config.toml
n_kv_head = 4
activation = "tanh_gelu"
norm_eps = 1e-06
qk_norm = false
bias = "all"
grad_clip = 1.0
decay_fraction = 1.0
dataset = "wikipedia_en"
MLP neurons of a small language model. Each row is named by its layer, matrix (down: output weights) and neuron, and shows model dimensions 0-127. Each number is 128 + 32 x the weight over its row's rms, rounded and kept within 0 to 255. Numbers have three digits each.
A block is one neuron, or neurons of one layer that tend to fire together. Before each block is what it responds to, as a language model described it from the Wikipedia text at the highest values.

Responds to: On and ra- tokens
L11.down57:192145151142113129155126132139180165093080079066140130113128169099143086192114093131173113105115118129133171144131130158061159156110157025149104182141135153047088138144142136084169151156116131132187141147126162139131076103203083136143156080159118081125171070044131124087156166161161142137092121074159144116091120084112139075114094123210163103145105153119107115127163184119074120137155
L11.down158:113110184119118112185135098155174180140154111157075092164139154247174135136165089142055191144124143195107142172121116148143116125133178116103092098173126139108099177109143187204147164150135110141117144141121121100174149115157131104069119137173114188109131135138154171105163147103167128126178129140107122083075094176123091110134144096122141124111081139088089117101117158120067134124148
L11.down160:116138149149077132175122160127117165135113101164096130141134131160112065141174092137148153166187166150114096094156094084063131099103175132143121135110097169106111154114097116170097108189149132177124142102164152090125119096139113130140133070092073169070189053143152181141132112122134095175100150063106114109130127098134117104140169119039095130148088164132156081133056189133152106123092
L11.down176:157150120115123087140152091169080115060115104157105156187088130065107130113202073172118155117151113129123083093075139112201089158116110089063084087113089136176155123132090176128196132125129054144133121149132116125137142199121115122105119131115116135168124146142154127130100125121118152101123116067140135096118166145131175144174122123131179119123098108191148122120133215192114123071147
L11.down217:112115114162125097104173096153094102147146092072130072149189163148150119107169121120148091140120174125105200124125178128131090163131169163084089084105168182138102109096176161169143086170125153153154090102134111140083142120127158158147157107108126165096116144098083083111081127160134080152149096151147180195127109163143148143111125127142167131116055122170094146128127073058153088054135
L11.down349:152096165116107136181143116119135150132091110061150133135105119088106100137133132130122094081164127185173129131141070130101121125078120124115108152117182119159101165102042109118123080100027154181150165111130112100132156148150110090170137103163134164161115169179110167124118069129140146120081083127127134142136110116106181153144158160104109152074160122113136149168097143199101146157142
L11.down601:130114128129091121179142150120156107116097164116116091088156152176158134171135175138132164097113115156092123117080148084155108123065152142100117102138142084151146157135105132067094092121103160139087186108100159106091147132089119084186128123132123059111155143109142092100146132157112172118165143153139197157132091122112131133115129080176132114151127154101065178073084086086092137088122
L11.down788:152135095073113111179200153181149134185152130158127132104100119140136110140070108064150106128176081109116121104111127191188158110172122077120140076136149063164083128108119133119141124112128103124122109107141114147101094126157080130109162144146194117137119122160102138121139166085094102165119177127118155182086083120122086205149108135136112080136139095081157085139136122093137172100107

Responds to: Linking and hedging words
L11.down43:141136110132076167175137111114119115170107124101110162187081106104131090120094075101152122059116141179097130195093113141173153079125081157098174148127107118124114176178117089132167133103121149112111166149167085134120140186197140175181135103137141068124126074112130115146140170180153088202143141104112103144139098153084156148155157148103166141085089118125129142134055175142110151153118
L11.down119:181148101106126113108091171091114077139164161157171151148173141134089155132114092107123135071109205135117126117166089098105119137078078141126174094108115194113121107102103081108104183069075092171153083125199107112154108181182074177149117157172137159113141089155163158152131108129140164128135112136141103154128107121115129114139133092148165112181111135135123104167145165191137138103106
L11.down241:089149118104124104121134106085146143225158166165239055140110096102152116127089134143143147143138144078095163061122153091138105097115092125119097108155094128101142169182187126131087127129086119147105136168066086125165154114161139178174096125119085121173219171115136080105151151174133163125076132055138095178115139055101148105166123110170140115082108125137074141107119150156112114074108
L11.down280:080121120121167116173155121135110110094133145143083087160081140131125141047184150126125128131135100126175128060155062062163110114099138153042173125128082168162126141138129115117097126103154098098116152147202171168104184094210098157074154183143140143118120165097124152099114041188115183128133120165136157175128122113182174137108090145113154152131142093126117067161178188123186130143097
L11.down437:113121135173149126167092093123153088175093142152181125096103119167168192151143121089119098177104160116134108062143165104088092124090144102204180134128114127107175138074169124133103112130180172170150187106128115121115130090153197081060108165164203084106137110108164138146153038112158074101150101090186173208110145133087059144124138135124134163147103078156101183101142153148141157110130
L11.down861:109114120104127072145140179142109150139107088141143139124105157116099104148048125114107165099135119093113147130154089128133111129079129189128108139097120117081120169126212187155101136135082150062147111146142065156110090100116101075134110126094126152102088121154103106149138084155116115146112068138120130135124133145162175121136142133143176175059121139118118092139131165175162162097112
L11.down1005:067128111155147106170095107102084132153107114113154149154119086097142160184175120207162085135150216119173100021110141152136142177105194167122098141130132060158165101102138111138114144112193090126143114076118164107153123097130025141098132147158145114086187100148136101127162109131134148131145111112106096111105216079143225141151120122119193090147081136145164195126060166155127142118075
L11.down1014:136140161157048186150074167117158120121139146133078113136138123124082152141186070176121147112115126144104084127092173173137164117115125124079108156157134141090133225154121135193166128111112148173150089109100097154080115111145026114127108149089146067176099133123114046111087119164084208164102130149142102180117103189148121093037133093138037148090112144129162078131121163089125156118149

Responds to: Verb stems before inflection
L14.down32:067138159125129119142141173169128126113133134157102170107105083133143117065130112162143085121233122120073125114147116122124124101118136162120144115074152187078115160081155136082159098121168120123123135177119162152121157125124140123119163137148176109144115106071131115098165107122153093094100117104136113128081153089176148114121089099088119115102078076137135180130171134197144074177126
L14.down552:115110161114145161087117146191180103073121086125090129109112115117154076093205099151113093136190118129201134164097111114113123150164058145150157176156118149144132159121079158141125110098092115110110140108074215137128126140126137100064138139139138115085084181170155173120160144153070132198135132130129156095146184169139132120180057107129175099111141133063121173120155174188128102164187

Responds to: Abbreviation periods and word pieces
L11.down58:105106162138059077128113143071122158124101112088146185089118054179142079152130125130116069169155164113129162153144145106089173157128130164138182149164125108172150162108205168099110126154081126114120102145133121115116181124104096139151131123162127116124106146072083074141137096146144150134178159135078116172093023062119181180099158128136121126130116121164156104125151125099118100150105
L11.down130:130090105120180118151150103211126139158121163069072164100113104089117187119120165144074104109122152115131147150154139156120113140164148154103113152144118133144160138139134165110177126127125162089161141122107157101147158053136052135100134107107090108096160091108162112113149162088162167107058108169129104140086109142103181188092089147088131105082122154179097086113071102114130121150088
L11.down186:116142155104127141093186151168147109113108078147129119110065122126159100134099121145103087151107060144098164132207127120137188146126158123099097116124146133165077134131139128134104104148117101150106177089113129136112146128123141151170188120171083070136141084179150079170069128145165135146100153131168178095102165071124104121182103112116105145134141164190148105053153182079199085162150
L11.down448:133106109171089109111145089159123094150147134138105161202154083102139071136112137110085182102128096082108106153106150189128183154088136132126153169204101131086173139137127150160153098065136116129196087164120109156152134103087105092099134132122119147097149071128148084171155166150093170103134100147179160173104090158096121065162137099112072111113188108116151117134166119079106082108120
L11.down496:098131134112113088182147146119097159146148153163170120149131157114104202127104152132121128105139102104127140133147146114082203096219119149136122132187092122121192190135173064132149118096080146127126062154134166133147155132162104103160175112059164115168141111124166123146125138140087163083164128053133201114141148117088132107128060125124086115148090128165124120137130135152152082140088
L11.down605:087119120156155149074188149112133183112104158119090190163173102117118165122117144155095113106182152097115178146117126132113131152129187148124095055130126126077099166079126053093152116159098075121172140127125111140162103128126144130188107070112071134117107114191112094122121108174143068110185181038112123114076096134084078159145129122104125094177169125161138113147179138094160159201144
L11.down704:105069142103160135151123115148146151102107137099151157110137206100144129145121115161089156162159105186159090171152141096082065089173135156097126165131100135145131117115107141115139151174075154110160175133081130130121105069122130066123173179104104124099138098152077180145118137118143115124103126118168112108166093100168098125084058123164126156117129143139117132097142133073118138135121
L11.down973:164139163165120146104123140117136164167054083126102122106125167095129125118100134135127163139116094126121151128106163080080118109134175151082165174135127079086110087063124162206122138142110048132123158127105126137118189170107133108096172107188136134160088145133126126129116114137144131174105143106195124127142148023146104056081179150136132125163121178084122119146108147138141100107125

Responds to: List item separators
L16.down137:139107137157073127128119118126121122087153097150142178095123122125075068177139158119135164136134050133142084139126128118138132106115141169124113102055129101143088138146093159097173184140145109126082083111078160163126125177103137109087209182125133138112159130130105094141135150170134138147167123132145129090120100134199099149113160144160142115096115130147057147100102117145158175106121
L16.down224:126114146161127215081121162116095147147127133135063137127060158152097105148170104120075193196131106138094098173139118127162139133166160117117093139099157108146093111089110158176139137107088092136096158110117072126113121125090093168083118093145159133130122100104124121166112119116175171198140129135182163114115143080066153143146129104120128078121147165153095107190124148145217047096153
L16.down495:121118142111147153110187143120090133114094145178147143114113114164139150186118120125122188109130085146091112077100110102189113103182107170158123122197083139110120097076129147180101108108125179111107127120114141089140116144143133126128102105131093092125086107153079101185167149105098091141140183196131095124038123121148082175154138132124151153211114186137146119059115116147139114112119
L16.down507:132120151140122178188126146098077147129141081154112089141131089094125166133052164162132127134114158129175122088115096092132166053114123135193121132109073156171163069168160143160152103101075168116133153101102113142117157099142108125109175088117129124147128128129200098097173147138102135129116060109162196146120157142105124072086075147089078095150192092136175105189194109138142177094110

Responds to: Date-introducing prepositions
L14.down486:120174156140112130121111126190139155191067115086159089061117139123090171137137102168173129082195114133141125132083047136096136074113161103124140067136085118118063112147149135108122164077124073148129144069166122135164108118110097083128173103118102117143108198157133195136112115116127103129129190084157101156150184161147096113213098070106174135112072123089081177129182117162131116121138
L14.down743:110122111116093142130158129151143182111104129145144104130136130176123134147058127123044100136158128099087163122137138195110159083137093102117119132093134068189139110110153163167137113112104117077158192151135057056139137077109132147135160049136152090121086136148168142135124142126152162132159133122142171127108113128200150150187077141116152112157140133106182170108122118146131132122149

Responds to: Noun-completing suffixes
L16.down316:172181148100125134053103093127097138133099162095146163191068127144127129119166166119174162103173110125229190165106110200106150176156168179135107110115077142161164138045137170121110152120139152122147149088063132078141136046114143128098184197117133163117094165091141149116113171125206131171131127144090108111134127124164149093123106128176094119075075111150138171099180128131141134148114
L16.down327:114131153142040107120134092049138141107136151148094127120118108115095106068142151073112113113174134189151058107115204099077136167097129135216134153109141162115110123116132098112100122178165163179090157117140087095132150154148192105156110107117127140101128134095119115150135124106091138164165114162180111119092088138103117123078156195086145101181136101104143165144063167146093098098126
L16.down861:118093140134112105151127163136113094043185207080154097075139152100090167148098164157092109105092127132144184167116160110096150078163134104161151090161130098162169142081148112132101105164163077065114119197154137135095082119164108135106093152128114138105158206136112134134092122088119071126116164164147110161120105080108139115153234088109132144116127118147138133142102143107096115119109
L16.down872:160141115152118138109166118143136125097105172105175119213147081116105133114072129071143160134166092142136147115210128123141127143168141150156075073192141137100161124084146152137138139177094156173071189110107135089184150126074114117147095155105141148157108126143146101165114122095127120123143103112098078146160211127140076094135099183091130172161121081172114095122118116158096117140127

Responds to: Noun-ending suffixes
L11.down53:113105125178105137070144195172131125101146101105186183095096160114085115136125168116134151068141143077189121122129142096132119136155185158164149123122153141112117152149091099098093082061142137095084152129128129098152087142150145174178112060091055079113143146167092127126152160157149186121118092190114134081158051168152167147135133092092190086102164182110095097126161150146094104104089
L11.down187:088143127169086115116140054147102130083048160090125144136078153165149163101121169139128133178171182120148135149158147135152206107115162151107166152096116088046132180127136114111144104131143146160091167145121093184119137097094134142153176125153072129159068115117114073139163099154175145124153088121128105104146154094118135048090128078146123056151152111185102125119126119154122030126130
L11.down400:101098150123058147136120079213111127093066167172109135137168087110109137126092105107084154184103080186173124186160036092154123158145168087155104110146153134155159157139148139156140133162155120117116106167096105153171066173098093151097135125088140117137131109141055156142178055133114170137138205143118134128129113118128157141086139161128090124044104140146102114151138107129078104139086
L11.down513:169168107076075146130130118171133134133160171122144145169036100132154118082106156135142078117146142164109201140176136106108163219188147182157126126145143097122111184145111090110144080133163123124095110100167124143139103129119109090196100103161161101168153134114151105139090149178134147135134139089092118135088170092094096109158146149084103052117164128144102144134096137121123128119119
L11.down550:165196139170047110149145081188109134132095153158148101151090143149134137099092111154104136151152098142122100146161055191076168114045118122130081048158100148156149097062096066137109144195094118216170168134125151168093121094137090154146137129109116161106130114092125129074154133123152145109128146131117112115121150073155141188105107179141158077127089123097119116150103179140106045178138
L11.down974:094124195129165152098164123098176077125126157125128156186195094135119097118157131132094145113140161173181198156082132148085093165126154124162075150106079100153141129119133091164106158108180086110158114153161123165147109142113118091140192083161075115165118109164080151152136125159169172159122140156083137105100118129141151160085079027093099103084154121119103102187172141068086105130067
L11.down983:105150129138120162097138037131109174123154101118205128182148134145209170142096096127148093127155097128113153130123109150085174162142120172108095122167086108104160123113186110123161121138164084201124130132111179147073123059104088185163184148158121149085143108167124146105127115128138103193161146142143078127149135154098119168068112089186085141084166052146135125112162108105072134178097
L11.down988:099203103115113119085169130131135138180127109117141110150118131102084154152121135150138095120142136122128114135186135143159083189155139140148135076140131049177153170138156146131142107110106088154124165131130067118115154142104133170107119114185116167167134173126115099167138122163160126063154145188129116105108103193084083153119098202084139128077103089180086081143175121183133104140108

Responds to: Separators inside numbers
L16.down376:124131135160082156102141094133118079129158118105095186098120154156123151193125127120091132153169088113145171146166079115144145124167179109173134140099171104099104105164152091081141080156078107170114140117113181201196155127109074146118113131146124157116118187132162098117188131065118104121152143107142074143135137119096149096101165164093096118114143116163121138097150112125094139197125
L16.down394:133142183140105122116124110147120175112119108130146088081161119091170117162139074146120119168161127160161122107069064082190118071150173095151170131092113161156101101144051130164143113108103136097115160085164147133183082163076152171107119089148112099111083133074167148130141121112166165154131124130122084081136127209080160174111158108154124078119187125152166053174200099153165119158137
L16.down515:124153157168141142156136104122126165123182104152154133142143150110112125147104132155135118105149150166150175136131000104121130066147112162126132115132139155142123131148065132184090116130124110102112130141101160132125102105095144169094163180160151134150147165166154108166118115047070117152167166118135127079150127175138148224113122074155180098096139106146125116138100115081121096125120
L16.down675:160153223134084137116129122109145108119152144105113143084078107087151117104138153114196114149113080127099108038191097177081157138136130163053090065173137177148157095112138098140138086069169148162122082182149129103108157154109129201147128123120139149139095179108158092107148179120118114111113066110087109123128111101140195151123154123118120104087099157156136060147141142118124102177120

Responds to: Decimal points in tables
L14.down137:042123128137112120129119118110157108079064128110112094123167117121089126191118092151125176118072129099133074093174079111119105138237158126139183124146135173114123128179107062124133103093140117132129032115121172125151223106126091155150115076115106165146108111124172107147102081065148144116100148118133094156124115102159158173151091062129125187151179134205166189123147185130139126136182
L14.down308:120157087086114149161100154174130112194147098136122195098157102152099109202111115163096089130156156118180144101129114117140115135146091139128110127084174148105124130102160128140145116086195138137118116112149111078079190146119185106070106127093104113092169130107104130125094061084156150136146201068136134222113145144161013085144097164139136092096151095146156105130132145102125087100163